Weights of a small transformer language model.
Size: vocabulary 32000, 45M parameters.
Architecture: RMSNorm after each block, rotary positions, untied embeddings, normalized queries and keys.
Training: a variant of Muon for these matrices, 515M tokens, 3932 steps.
MLP neurons of a small language model. Each row is named by its layer, matrix (gate and up: input weights) and neuron, and shows model dimensions 304-367. Each number is 128 + 24 x the weight over its row's rms, rounded and kept within 0 to 255. A neuron's up and down rows have the sign that makes its largest values positive.
A block is one neuron, or neurons of one layer that tend to fire together. Before each block is what it responds to, as a language model described it from the Wikipedia text at the highest values.

Year tokens, often in parentheses, that close an item in filmographies, discographies, award lists and tables, such as Big (1988) or "in 1910". Also fires on table-cell pipes and dashes that separate fields.
L5.gate333 [128 100  97 111  80 141  99 139 163 158 154 118 143 135 101 135  94 152 144 140 155 127 140 104 116 108 138 124 133 152 113 146  72  91 104 124 138  94 123 115 163 138  82 145 116 116 145 134 114 130 123  92 185 163 130  82 114  78 127 115 132  80 133 123]
L5.up333 [115 160 123  96  94 162 128 139 110 142 108  79 103 150 115 112 158 131 144 116 156 132 144 126 114 129 139 168 122 115 157 182  75 134 109 132  84 104 131 140 149 105 140 161  62 106 135 124 131 126 154 137 137 143 171 118  86 105 138 168  94 107 122 130]
L5.gate424 [143 163 162 140 137 113 132  93 106 183 115 119 142 108  84 135 179 143 171 161 113  74  98 142 102 143  87 132  79 145 123  77 116 106 126 104 146 144 133 152 112 186 138 150 124 102 150  81 142 155 114 121 155 153 167 152 145 123 134 157 126 132 142 111]
L5.up424 [129 160 123 115 148 143 119 139 190  94 114  87 117  71 108 114 143 101 100 145 139 114 158 133 137  95 107 122 108 143 131 132 131 125 139 147 122 157 134 125 123 129 132 102 141 132 108 135  96  93 151 103 205 116 131 111  93 108 101  97 135 121 128 183]
L5.gate618 [107 180 107 115  85 141 110 109 107 116 109 112 120 105 114 124 121  94 122 143 133 126 126 150 132  92 117 102 114 148 150 120 124 125 151 142 139 141 127 104 144 146 138 135 112 143 120 124 167 147 127 148 113  89 164 103 175 115 132 126 138 152 118 117]
L5.up618 [ 99 162 132 131 140 123 122 130 124 181 164 186 143 124 126 149  81 142 108 103  71 144 113 132 101 132 115 141 133 169 169 127 137 111 124 170 128 110  98 125 129 105 113 149 106 124 133 124 126 142  95 159 131 151 106 111 162  72 130 150 118 168  82 179]
L5.gate886 [130 169 106 108 108 176 133  95 127 161 167 134  86 111 141 129 127 146 116  94 152 100 109 100 111 123 121 136 101 147 163 157 143 103 140 119 120  85 134 135  99 113  74 143 119 104 113 135 147 145 103 110 162 130 134 114 140  72 126 101 127 137 145 123]
L5.up886 [148 148 109 137  82 187 139 116 112 157 124 117  53 144  91 118 105 141 115 119 133  92 128 111 130 134 148 139 107 121 134 111  83  95 129  74 152 141  99 141 118 132  73 153 116 129  98 130  95 132 122  83 128 145 165 120  82  90  91 122 141 135 116  85]

Surnames, or the last piece of a multi-token surname, completing a full person name in tables, lists and prose, such as Callahan, Anderson, Earhart.
L5.gate182 [100 145 127 107 120 126 106 114 160 142  99 105 145 124 146 147 108  89 162 108 124 108 123 130 154 157 173 140 118 156 127 154 195 120 108 104 144 154 160 130 133 159 111 150 110 107 139 145 143  75  95 126 115 140 146  99 148 141 138 155 133 108 107 131]
L5.up182 [134 103 117 125  87 103 148  86 136 159 123 170 161 121 112  71 116 105 151 166 121 124 113 154 158 146 161 128 111 100 119 133 142 109  91 155 114 143 144 150 162 126 140 144 106 134 114 150 126 116 113 172 147 150 114 123 141 142 127 109 126 128 143 158]
L5.gate569 [132 123 135 183 148 171 137 161  80 117 124 103 119 151 140 173 123 135 131  97 108 126 138 115  88 113 106 118 152 122 121 129 115  68 147  98 116 111 118 117 128  95 192 172 105 122 174 145 127 128 115  99 132 158 112  79 109 160 154 145 150 153 101 130]
L5.up569 [129 127 106 167 126 170 141 114 115 117 152  93 108 133 108 141 121 145 119 128 121 151  88  99 125  78  94 134 111 140 105  84 105 107 132 103 137 127  98 127 104  76 164 180 113 170 162 151 126 122 168 131 151 134 159 102  86 161 145 156 140 148 147 114]
L5.gate841 [124  99 108 113 112 151 130 104 174 138  84 113 158 159 158 167 125 105 151 115  71 116  86  63 100  94 147 143 112 128 200 117 139 105 143 121 107 117 139 154 138 121 124 176 109 163 149 131 121 106 133 119 180 151 135 144 179 152 127 132 156 143 161 124]
L5.up841 [ 81 131 121 116 116 129  88  85 122 136 134 123 121 180 132 195 139  82 107 119 146 102 191 134 107  99 110 130 118 185 133 124 127 130 113  92 101 142 147 150 118 126 157 103 112 147 131 108 132 121 136 114 118 147  97 133 139 122 103  89 128  99 125 135]
L5.gate964 [149  71 148  93 180 117 111 130 126 126 138 100 134 172 127 129 135  92 129  61 109 140 107 143 122 119 127 153 131 145 135  60 140  97 123 156 142 147 133 137 141 153 161 150 116 170 108 142 128 149 113 122 139 138 102 116  83 122 133 168 110 179 129 129]
L5.up964 [175 116 112 142 145 110 143 119 105 150 128  80 176 121 129 111 120 115 108  96  82 138  98 129 133  89  95 128 107 131 124 105 142 106 174 137 135 134  90 117 106 137 140 154 138 117 123 178 142 150 121 123 175 127 136 132 145 106 120 123 110 152 116 156]

Opening === or ==== of Wikipedia subsection headings (such as ===Albums, ===Films), plus sentence-final periods or ). ending a paragraph before a new sentence or heading.
L6.gate147 [137 140 158 129 117 111 134 178 159 111 132 122 128 134 120 140 125 118 164 107 113 104 159 159 140 142 118 126 167 112 128 109 143 138 131 109 100 147 124 124 134 134 139 119 164 120 161  92 139 149 132 123  75 108 101 114 146 164 150 168 135 106 138 169]
L6.up147 [ 65  93 186  88 101 117 109 138 113 136 138 151 139 131 107  99 163 142 133 137  60 120 114 122  62 163 102  90 123  90 113 157 123 124 127 179 146 164 133 137 137 148 134 141 139 125 140 145 106 175 103 182 114 130 123  85  96 116 120 113 120 144 134 142]
L6.gate150 [144 113 100 128 163 104 127 102  88 140 139  95 135 109 116 129 124  99  99 130  88 164 160 163 114 143 138 114 121 106  90 147  88 134 141 138 116 152 138 122 168 132  99  94 135 123 146 110 120 149 164 128 133 105 156 155 175 140 140 157 130 184 117 160]
L6.up150 [107 122  99 118 146  55 141 140 144 168 147 122 114 167 113 150 136 197  88 105 124 108 131 130 155 115 132  91 126 167 165 156 134 151 131 164 111 118 101 162 135 176 119 137 118  86 160 167 126 145  87 105 102 141 126  94 136 118 127 128 154 146 107 147]
L6.gate164 [110 179 178 127 162 122 106 135 114 126 156 135 140  89  81 166 136 153  42 121 139 128  60 129 123 141 148 106 140 131 101 144 143 137 102 119 205  99 141  99 119 161 153 181 147 129 131 149 127 102 146 103 144  84 124 140  96 170 129 109 132 142 113 146]
L6.up164 [112 177 123  78 147 130  93 114  96 115 123 171 105 112  92 115 166 127 108 114 155 135 112  98  99 120 104 134 123 134 108 160 182 151 143 135 147 102  98 133 100 132 130  99 175 156  73 105 130 120 188 116 128 131 148 102 117 125 136 119 109 150 114 133]
L6.gate301 [ 86 115 124 153 139 106 141 112 122 127 149 129 120 151 119 161 112 134 136 117 116 128  90 141  99 128 107  94 131 190 132 133 172 107 123 134 132 123 122 143  92 118 113 138 160  95 150 155 103 103 155 149  89  71  77 119  87 119 189 111 105 113 137 173]
L6.up301 [118 141 151 168 158 108  95 161 113 135 129 185 114 134 120 127 120 148 136 102 118 129  94 112 117  73 118 126 142 125  75 147 135 134 114 152  47  98  94 137 135 130 134 158 135 120 153 148 127 160 147 103 115 111 109  94 105  95 137 135 115 158 106 142]
L6.gate388 [139 126  99 109 109 141 136 134 137 114 130 101 132 137 125 155  99 144  93 124 128 155 138 119 138 127 102 115 135 125 129 131  86 131 111 118 135 121  84 142 129 162 152 129 154 117 129 140 122 109 121  79 172 118 120 166 104 140 150 155  98 112 115 173]
L6.up388 [ 80 111 142 147 131 125 145 141 146  91 134 120 124 123 184 144 104 163 123 100 150 134 124 126 112  89 121 142 165 141 119 143 128 161 150 124 128 120 145 137 150 144 152 180 131 110 132 134 128 109 146 137 135 151 104 145 101 134 145 107 133 130 164 143]
L6.gate426 [128 129 105 162 147 114 104  95 108 135 156 128 116 123 138 113 129 127 160 144 185 122 117 141 138 101 130 117 107 117 114 109  76  62 104 126  81 106 120 134 126 136 136 136 131 126  88 134 120 139  83 135 122 123 142 103  81 100 135 151 160 148 141 152]
L6.up426 [143 153 165 134 122 104 120 153 104 155 145 118 110 111 134 131 167 163  93 133  86 136 110  81  98  89 133 139 136 137 133 151 141 182  86 151 125 103 129 178  95 135 166 117 168 118 123 157 147 132 163 145 137 109  99 108 107 135 143 115  99 134 151 143]
L6.gate859 [135 148 106 135 126 122 192 151 175 101 126 115  75 118 128 116  94  98 163 139  87 131 111 121 151 135 117  52 141  72 121 140 128 119 144 129 134 121 128 134 155 161  95 116 137 156 125 103 133 132 150 132 133 139 106  63  90 139  90 123 160 143 161 151]
L6.up859 [141  98 117 134 112 139 109 170 149 109 132 162 140 124 140 122 133 134 168 161 124 141 126 160 129 136 104 133 114 134 113 164 187  70 133 137 139 114 105 149 133 109 100  83 117 166 149 107 154 133 169 150 138 120 112  91 128  94 137 138 122 131 151 114]
L6.gate942 [123 107  85 129 141 104 112 134 128 139 154 131 155  77  98  94 135 156 156  79 106  89 159 135 210 117 128 159 163 117 129 128  85 124 133 134 114 115 105 159 115 141 112 136 147  91 165  98 148 119 124 113 116 105 143 127 131 152 127 159 149 136 110 110]
L6.up942 [111 145 133 122 163 150 106 135 165 134 146 114 104 125 135 193 123 147 126 101 124 172 116 123  86  91 104 101 119 104 152 136 157  96 115 119 163 117 128 141 125 147  90 118 130 117 150 126 125 126 136 118  85  94 140 114 154  85 118 139 123 145 156 151]

Periods and closing quote-period marks ending a sentence, such as beautiful." or Dundee., often before a section break; also years closing dates in tables, like May 26, 2004.
L5.gate0 [119 150 144 105 148  78 132 104 139 154 136 132 163 164 157  69 105 141 115 140 128 115 109 134 125  78 145 134 122  99 148 133 161 114 122 122 185 120 123 122 153 115  88 131 132 128 144 133 126 123 108 130 126 122 110 134 132 134  89 102 124 138  95 114]
L5.up0 [125 141 155 137 144  94 166 118 180 122 134 119 130  97 145 142 106 165 135 111 111 124 111 141 122 152 176 111 125 114 119 113 133 104 132 128 161 149 181 121 143 138 120  98 130 107 113 134  93 122 113 106 152  95 143 146 124 129 128 106 136 134 111 122]
L5.gate511 [116 163 135 106 112 111 139 125 157  76 145 164 129 113 113 114 155 104 137 123 123 142 131 142 113  81 110 108 186  87 125 118 101 138 152 137 204 138 173 146 107 146 130 116 137 115 153 114 125 125 126 109 125 144 128 115 167 137 121 107 106 119 142 167]
L5.up511 [ 86 115 137 111 122 167 133 112 146 131 167  93 117 120 147  90 110 110 141 146 108 137 134 107 100 117 122 149 140 133 115  87 120 106 140  85 133 184 171 146 143 128 154 169 115 105 138 125 101 159 129 125 165 126 118  69 156 137 146 131 161 108 165 175]
L5.gate912 [128 151 109 114 135 119 132 141  95 116 117 155 161 173 107  97 119 140 109 120  95 157 120 140 120 134 137 128 111 114 100 128 130  91 117  86  85 121  98 108 111  48 153 102 103 107 125  96 172 162 163 125 171 152 134 108 101 167 101 130 105 115 136 122]
L5.up912 [126 135 163 105 138 118  96 184  88 104 120 147 172 116 125 133 155 158 130 124 138 166 145 112 126 143 135 140 151 128 103 126 157 134 120 115 129 109 122 113 116 105 180 109 108 138 109 124 189 107  76 121 119 149 166 110 115 125  85  97 134 139 119 178]
L5.gate916 [117  90 135 114 107 127 130 106 153 138 134 128 118 119 120 149 105 180  94 126 136 122 112 148 133 140 140 107 148 135 135 169 149 132  92  92  84 137 148 155 139 159  92 107 102  77 128 121 138 110  99  98 135 130 142 154 100 123 145 133 134 136  98 162]
L5.up916 [123 123 135 135 147 109 115  90 138 130 173 124 142 100 135 122 174 117 103 147 137 104 122 120 122 116 169  80 126 113 143 142 143 112 112 165 121 118 159 144 142 168 138 143  68 148 116 100 151 100  88 100 124 106 106 103 134 140 164 155 121 158 106 171]

Periods closing a full declarative sentence in factual Wikipedia prose, including fused year tokens like 2022., often before a new sentence or heading; occasionally capitalized words inside proper names, such as Climate, Youth, Meeting.
L7.gate11 [132 135 169 125 118  95 116 117  86 121 133  98 108 134 103 107 119 174 116  93  79 119 112 123 125 101 133 124 141 130 142  80 110 136 103 119 113 140 146 119 113 139 132 186  96  96  97 126  79 148 100 126 146 134 129 111  99 136 111 131 198 103 107 138]
L7.up11 [127 110 112 143 151 139 107 143 150 118 137 166 132 146 114 145 107 158 167 166 152 139 159 134 134 123 162 150 126  94 101 108 150 115 175 113 161 178 103 145 151 133 119  86 130 130  92 167 107  96 140 161 104 102 138 175 167 152 152 101 111 115 136 102]
L7.gate578 [143 137 141  92  89  88 105 115 141 101 142 110 132 111 126 126  91 168  94  85  84 174  85 146  55 119 104  95 160 118 144 157 109 117 142 138  99 113 139 133 168 127 101 110 120 110 174 128 126 144  90 115 109 128 113 115  63 133 117 154 123 152 140 140]
L7.up578 [120 117 132 135 124  87 114 100 104 159 140 160 112 118 105 119 141 161 114 129 113 106 123 160 100 118 106  95 136 134  98 109 117 129 189 168  90 108 117 119 106 132 111 149 126 145 145 103 103 166 119 139 138 120 155 112 118 113 127  98 155 141 121 143]

Fires on the last token of a person's surname, whole or as a final word piece, after a first name: Wilson, Ferguson, Zand-berg, Kam-inski.
L6.gate166 [121 133 191 125 107 125  94  83 124 153 114 158 156 175 146  80 147 139 141 124 109 143 123 109 125 108 105 158 111 129 167  99  90  88 140 137 121 112 122 151 108  93 137 117  97 142 125 115 143 166 122 139 156 116  88 111 144 113  96  92 119 132 138 119]
L6.up166 [110 123 157 111 114 145 111  93 121 116 126 133 151 107 103  97 126 130 178  88 144  87 118 137 155 120  97 168 158 129 144 142 151  87 132 173 157  90  99 186 157  97 131 119 117 131  82 121 152 104 146 141 127  95 106 147 150  85 112 100 142  95 157 108]
L6.gate182 [114 121 126 179 134 146 123 107 107 123 110 123 159 105 134 135 149 149 157  92 128 118 133 133 156 135  73 173 132 148 134 137 127  60  96 141 114 126 153 154 139 110 164 132  97 101 116 127 132 122  95 135 126 133 100 126 116 135  92 109 128 146 144 156]
L6.up182 [ 91 143 122 173 123 144 139  97  98 159 109 147 138 107 112 145 163 144 138 113 137 147 140 116 124 154  91 114 110 151 109 110  83 129 124 112 124 140 129 144 160  76 155 126 108 123 119 141 139 119  83 110 150 139  78 140 154 118  86  83 105 148 147 119]
L6.gate319 [116 145 129  65 151 135  78  59 165 128 125 136 133 124 128 115  83 118 127 126 171  85 125  88 109  94 127 127 145  92 188 109 182 110  63 153 101 134 166 116  79 136  97 140 108 142 125 121 122 144 131 101 134 117 106 111 117 146 105 135  76 181 119 146]
L6.up319 [110 128 157 106 118  61 120  99 144 132 162 136 159 164  90 149  97 167 153 123 109 130 143 143 132 155 136 149  97 125 104 154 167 154 143 140 124 149 153 157 126 138 155 142 137 114 118  95 130 128 126 107 159 154 126 169 133 139 117 106 111 154  92 123]
L6.gate375 [ 69 137 147 134 128 117 141 116 147 135 116 172 162 151 141 140 165 131 115 124 128 111 152  89 128 142  88 166 114 107 112  65 148  84 122 139 101 135 137 133 128  64 135 128 146 118 124 143 127 108 101 145 123 118  88 156 130 138 117 121 153 111 122 110]
L6.up375 [152 123 166 131 138 112 187 105 166 167  94 110 123 159 117  90 114 129 121 153 103 126  84  78 150 113 124 119  94 175 127 108 156 149 112 148 118 113 103 186 115  76 138 138  95 125 121 122 125 109  63 123 120 173 136 142 132 176  76 126 145 142  92 112]
L6.gate394 [ 79 154 136 105 141 174 160 146 173 117 134 129 130 165  96 130 164 163 145 132 138 148 100 123 120 121 160 125 104 111 148  97 115 111 108  81  85 103 154 150 168 153 167 157 142 114 127 138  97 131 131 124 146 189  97 127 158 112 124 135 143 166 196 123]
L6.up394 [100 172 161 120 148 159 158 143 126 143 116 130 134 127  82 149 194 169 139 106 140 170 130 115 116 114 154 118 163 144 140 126 120  68 117 115 107 111 134 117 137 159 146 125 144  92 118 153 152 168 107 129 139 173 104 121 127 121 121 137 148 142 168 101]
L6.gate577 [144 136 126 112 163 142  92  98 128 122 162 150 137  95 116 171 170 158 138 119 116 136 134 113 126 117 136 178 131 170 168 113 124 139 139 146 111 128 109 159 132  72 127 133 140 123 143 125 144  94 123 124 147 122 147 155 168 116 111 104 168 137 138 154]
L6.up577 [137 138 163 139 133 129  82 112 133 119 123 123 147 149 125 114 111 152 131  86 106 124 149  98  96 129 132  91 128 123 182 131 150 151 143 162 157 151 131 157 106  58  94  91 155 140 122 133 156  93 133  87 144 149 161  91 118 114 146 138 115 139 120 123]
L6.gate738 [112 110 160 140 102 121 138 120 148 143  96 146 146 129 108 158 161 141 149 123 116 119 106 118 156 140 118 159 135 135 155 116  92  78 128 122 104 127 150 117 133 105 162 169 103 117  79 143 148 158 145 127 117 123 114 167 175  80 120 124 122 158 149 154]
L6.up738 [136 118 124 136 127 141 146 137 125 128  81 152 154 151 137 121 128 134 114 168 136 133  85 127 152 164 124 118 118 123 159  99 134  87 144 109  93 130 128 147 152 109 151 158 108 120 131 127 125 152 157  93 137 186 119 124 141  99 134 135  87 166 127 122]
L6.gate761 [137 149 128 141  90  76 121 147 116 139 129 107 109 106 111 128 115 105 135 119 144 164 174 114 117  97  97 149 140 137 132 163 151 124 143 100 126 111 116 154 120 130 152 145  97 124 134 124 129 157 112 124 121 142 104 137 149 126 152 118 152 160 124 129]
L6.up761 [107 128 147 123 161  87 160 108 153 130  99 141 139 149 114 124 152 112 141 164  95 115 138 157 129 123  89 102 131 140 158 124 105 115 142 100 141 129 144 181  92 152 124 137 128 176 146  79 177 159 137 132 143 158 148 139 119 164 114 117 117 152 135 142]

Year numbers and year ranges ending a date phrase, often after in or on a day-month, such as in 1978, 5 March 1938, (2010), 1992–93.
L7.gate182 [116 141  99 101 109 133 103 130 134 148 131 147 103 102  85 113 116 146  90 166 149  67 107 157 124  85 141  86 124 142 105 127 113 143 121 187 144 146 143 126 128 152 138 143 120 127 176 148 113 144  89 171 113 160 149  91 140 151 137 145 132 110 120 144]
L7.up182 [126 129 128  89 155  85 107 159 152 173 131 111  56 132  88 117 135 134 101 123 109 136 111 125 113  97 179 154 103 143 115 132 115 137 117 116 124 127 146 113 111 146 168 104  85 134 110 117 137 146 138 128 131 140 122 168 138 165 140  96 137 118  99 128]
L7.gate239 [121 155 139  94 127 201 129 140 149 156 171  77 132 116 103 103 134 164  91 145 143 108 122 144 142 173 140 154 146 124 132 143 124 126 128 116 121 136 117 112 129 150 125 119 147 102 133 125 130 149 178 128 137 151 174  82 132 119 165 123 128 174 151 134]
L7.up239 [ 95 105 150 110 115 119 172 162 155 171 117 105 124 138 136  81 138 111 154  76 149 131 144 122 141 143 108 114 151 146 146 181 129 131 116 121  98 112 145 184 155 128 120 116 138 152 136 150 140 110 122 136 126 128 120 146 156 129 154 146 145 138 113 152]

Fires on year tokens and closing parentheses ending citations or list entries, e.g. "(1936)", "(1872)", "in 1920", plus reporting verbs like said, notes.
L6.gate278 [138 119 122 117 112 148 118 153 148 145 120  90 126 118 152 145 183 134 101 125 111 106 112 141  98 138 138 147  93  94 136 151 169 119 132 146 127 124 131 160 143 127 124 149  95 133 110 142 122 121 113 169 135 118 155 155  80 140 121 170 116 161 139 163]
L6.up278 [108 135 125 139 152  88 175 144 159 139 115 135 160 138 129  89 132 131 161 122 115 153 164 116 141 108 138 126 124 156  89  77 130 130 133 120 142 125 123 103  59 146 170 102 135 144 121 141 135 173 142 132 146 121 134 124 118 137 149 167 138 128 139 128]
L6.gate341 [130 125 121  78 125 134 122  92 121 129 109 104 164 129 134 140 116 115 106 122 132 129 147 144 141  75 144  88 127 150  77 138 132 131 112 152 175 100 159 150 139 133 135 122 129  86 146 159 160 134 133 161 147 110  95 130 120  98  89 162 142 136 153 139]
L6.up341 [138 134 148  96 109 115 100 109  99 144 116 117 156 116  86 121 100 125 131 116 139 124 176 169 132  93 119 115 180 153  99 130 156 133 144 124 137 132 152  96 101 136 114 151  97  63 139 149 142 166 165 122 102 106 113 169  95 109 111 159 109 170 112 134]
L6.gate458 [137  97 113 126 163 106 164 123 165 143 147 131 114 123 114  76 119 105 110 142 104 105  95 153  98 138 159  99 127 159 173 141 133  90 167 135 158 143 123 133 113 152  80 117 128 148 153 140 138  99 128 113 132  88 140 121 124 129 129 138  96 117 130 134]
L6.up458 [151 150 189 151 106 103 135 131 182 135  98 135 102 112 101  92 130 102 133 137 122  92 102 122  87 103 166 158 130 104 145 132 158 123  77 145 133 144 135 128 162 163  63 147 119 167 134 119 156 108 124 135 169 107 148 129 141 111 137 185 118 150 133 117]
L6.gate576 [125 119 146  94 148 152 175 109 106 109 130 143 141 128  94 129 146 123 131 137 115 114 119 164 156 100 160 115 132 169 122 143 127 151 136 163 139 129 138 178 112 134  95 155  97 109 126 155 127 116 164 115 145 152 118  79 144  95 184 162 133 117 144 186]
L6.up576 [131 130 139 147 137 135 110 130 110 120 140 129  69 129 107 164 140 131  97  98 120 120 148 110 110 116 144 101 148 159 134 173 131 166 119 108 105 133 156  62 129 119 138 108 138 121 160 136 136 106 174 107 124 141 165 116 106 114 150 119 146  93 129 123]
L6.gate607 [140 133 160 103 150  57 134 101 172 121 107  92 107 121 120 160 131 132  90 128 110 103 122 162  60 123 123 184 184  95 179 110 100  93 130 144 127 174 124 146 130 135 160 129 108 157 130 135 131  67 119 154 122 136 143 139 164 109 144 131 122 124 128 167]
L6.up607 [129 158 127 105 117 115 135 159 139 145 174 105 130 118 148 111 141 126 121  99 155  78  57 127  83  98 126  90 120 108 149 102 136 128 133 111 105 121 116 162 133 116  95  86 101 170 122 134 119 157 127 161 118 161 140 154 138 157 168 150 112 139 204 178]
L6.gate653 [116 151 139 123 159 118 107 105 115 139 135 131 123 106 137 144 177 128  86 127 113 124 133 110 104 130 101 176 109 160 137 139 134 152 182 152 151 105 140 147  74 149 127 105 150 121 153 124 132 104  94 142 163 154 143  96 158 150 111 149 113 134 111  97]
L6.up653 [119 125 132 124 115 107 179  91 142 182 157 130 162 161 158 194 155 119 132 138 109  99 144 145  60 130 151 143 104 154 149 148 152 130 156  84 150 124  96 113 122  98 130 132 155 132 202 131 113 142 153  88 139  92 162 106 142 136 138 134 109 102 142 149]
L6.gate656 [ 83 136 150  95 146 150 144 179 124 130 122 129 143 125 139 129 115 104  98 108 179 137 141 147 129 112 116 125 108  91 112 145 110 155 124 107 128 133 117 125 132 118 115 149 170 125 100 114 172  90  86 108  85 125 162 164 109 136 119 124 136 141 152 106]
L6.up656 [ 94 121 103  95 145 100 115 191 168 139 144 117  94 155 141 112 122 101 109 168 120 102 142 144 135 108  98 126 190 162 151 142  77 137 111 121 112 112 158 132 150 168 124 159  96 145 128 143 110 118  71  81 141 127 120 121 144 111 129 170 152 104 163 157]
L6.gate894 [103 131 129 134 103 124 147 125 103 144 125 113 160 143 196  93 125 167 131 122 163 133 169 140 104 109 122 168  82  80 116 142 142 109 149 142 168 120 157  97 123  93 137 127  87 108 145 178  99 126 142 154 109  91 130 154 137 139 140 176 129 138 150 121]
L6.up894 [ 99 108 146 106 132 140  87 120 168  89 174 139 109 152 139 130  93 113 140 147 111 163 147  92 120 124 115 138 123 110  87 100 120 165 141 149 143 118 161  74 111 103 115 159 122 112 133 140  82 151 157 146 100 116 140 133 113 124 117 142 127 127 141 135]

Final token of a person's name, often a surname, standing as sentence subject before a verb or possessive, e.g. Gomez's, Archer and, Stojković was.
L7.gate106 [117 113 127 116 118 125 114 147 154 162 140 142 108 157 143 155 145 129 182 158 152 110 128  93 137 111 148 125 107 154 185 134  78  76 143 123 122 139 132 145 138 103 139 127 104 143 104 138  83 169 115 133 118 191 131 129 168 116 117  98 130 121  75 121]
L7.up106 [147 159 128  78 149 136 117 171 105 139 145 135 151 112 115 151 107 166 156 128  89 160 110 158 108 143 143 142 112 141 179 123 106  75 150 104 101 130 165 124 126 127 139 128  98 114 141 119 152 123 122 154 147 137 109 104 108 143 167 168 135 151 111  98]
L7.gate588 [101 135 179 151 129 145 164 109 123 133 143 152 150 149 118 109 183 171 138 103 119 153 147 134 139 132 110 127 143 121 135 122 131  94 132 129 120 131 125 144 127 103  97 107 127 123 112 120 138 113  87 108 145 135 103 129 151 131 146  75 138 159 135 150]
L7.up588 [110 130 129  90 124 154 105 145 156 139 140 130 172  90 139 122 110 148 138 168 102 119 106 144 116 111 157 132 135 179 147 157 125 104 113 136 124  98 116 134 122 124 135 142  88 136 149 118 109 137 116  96 121 122 164  89 123  97  98 180 148 140 131 134]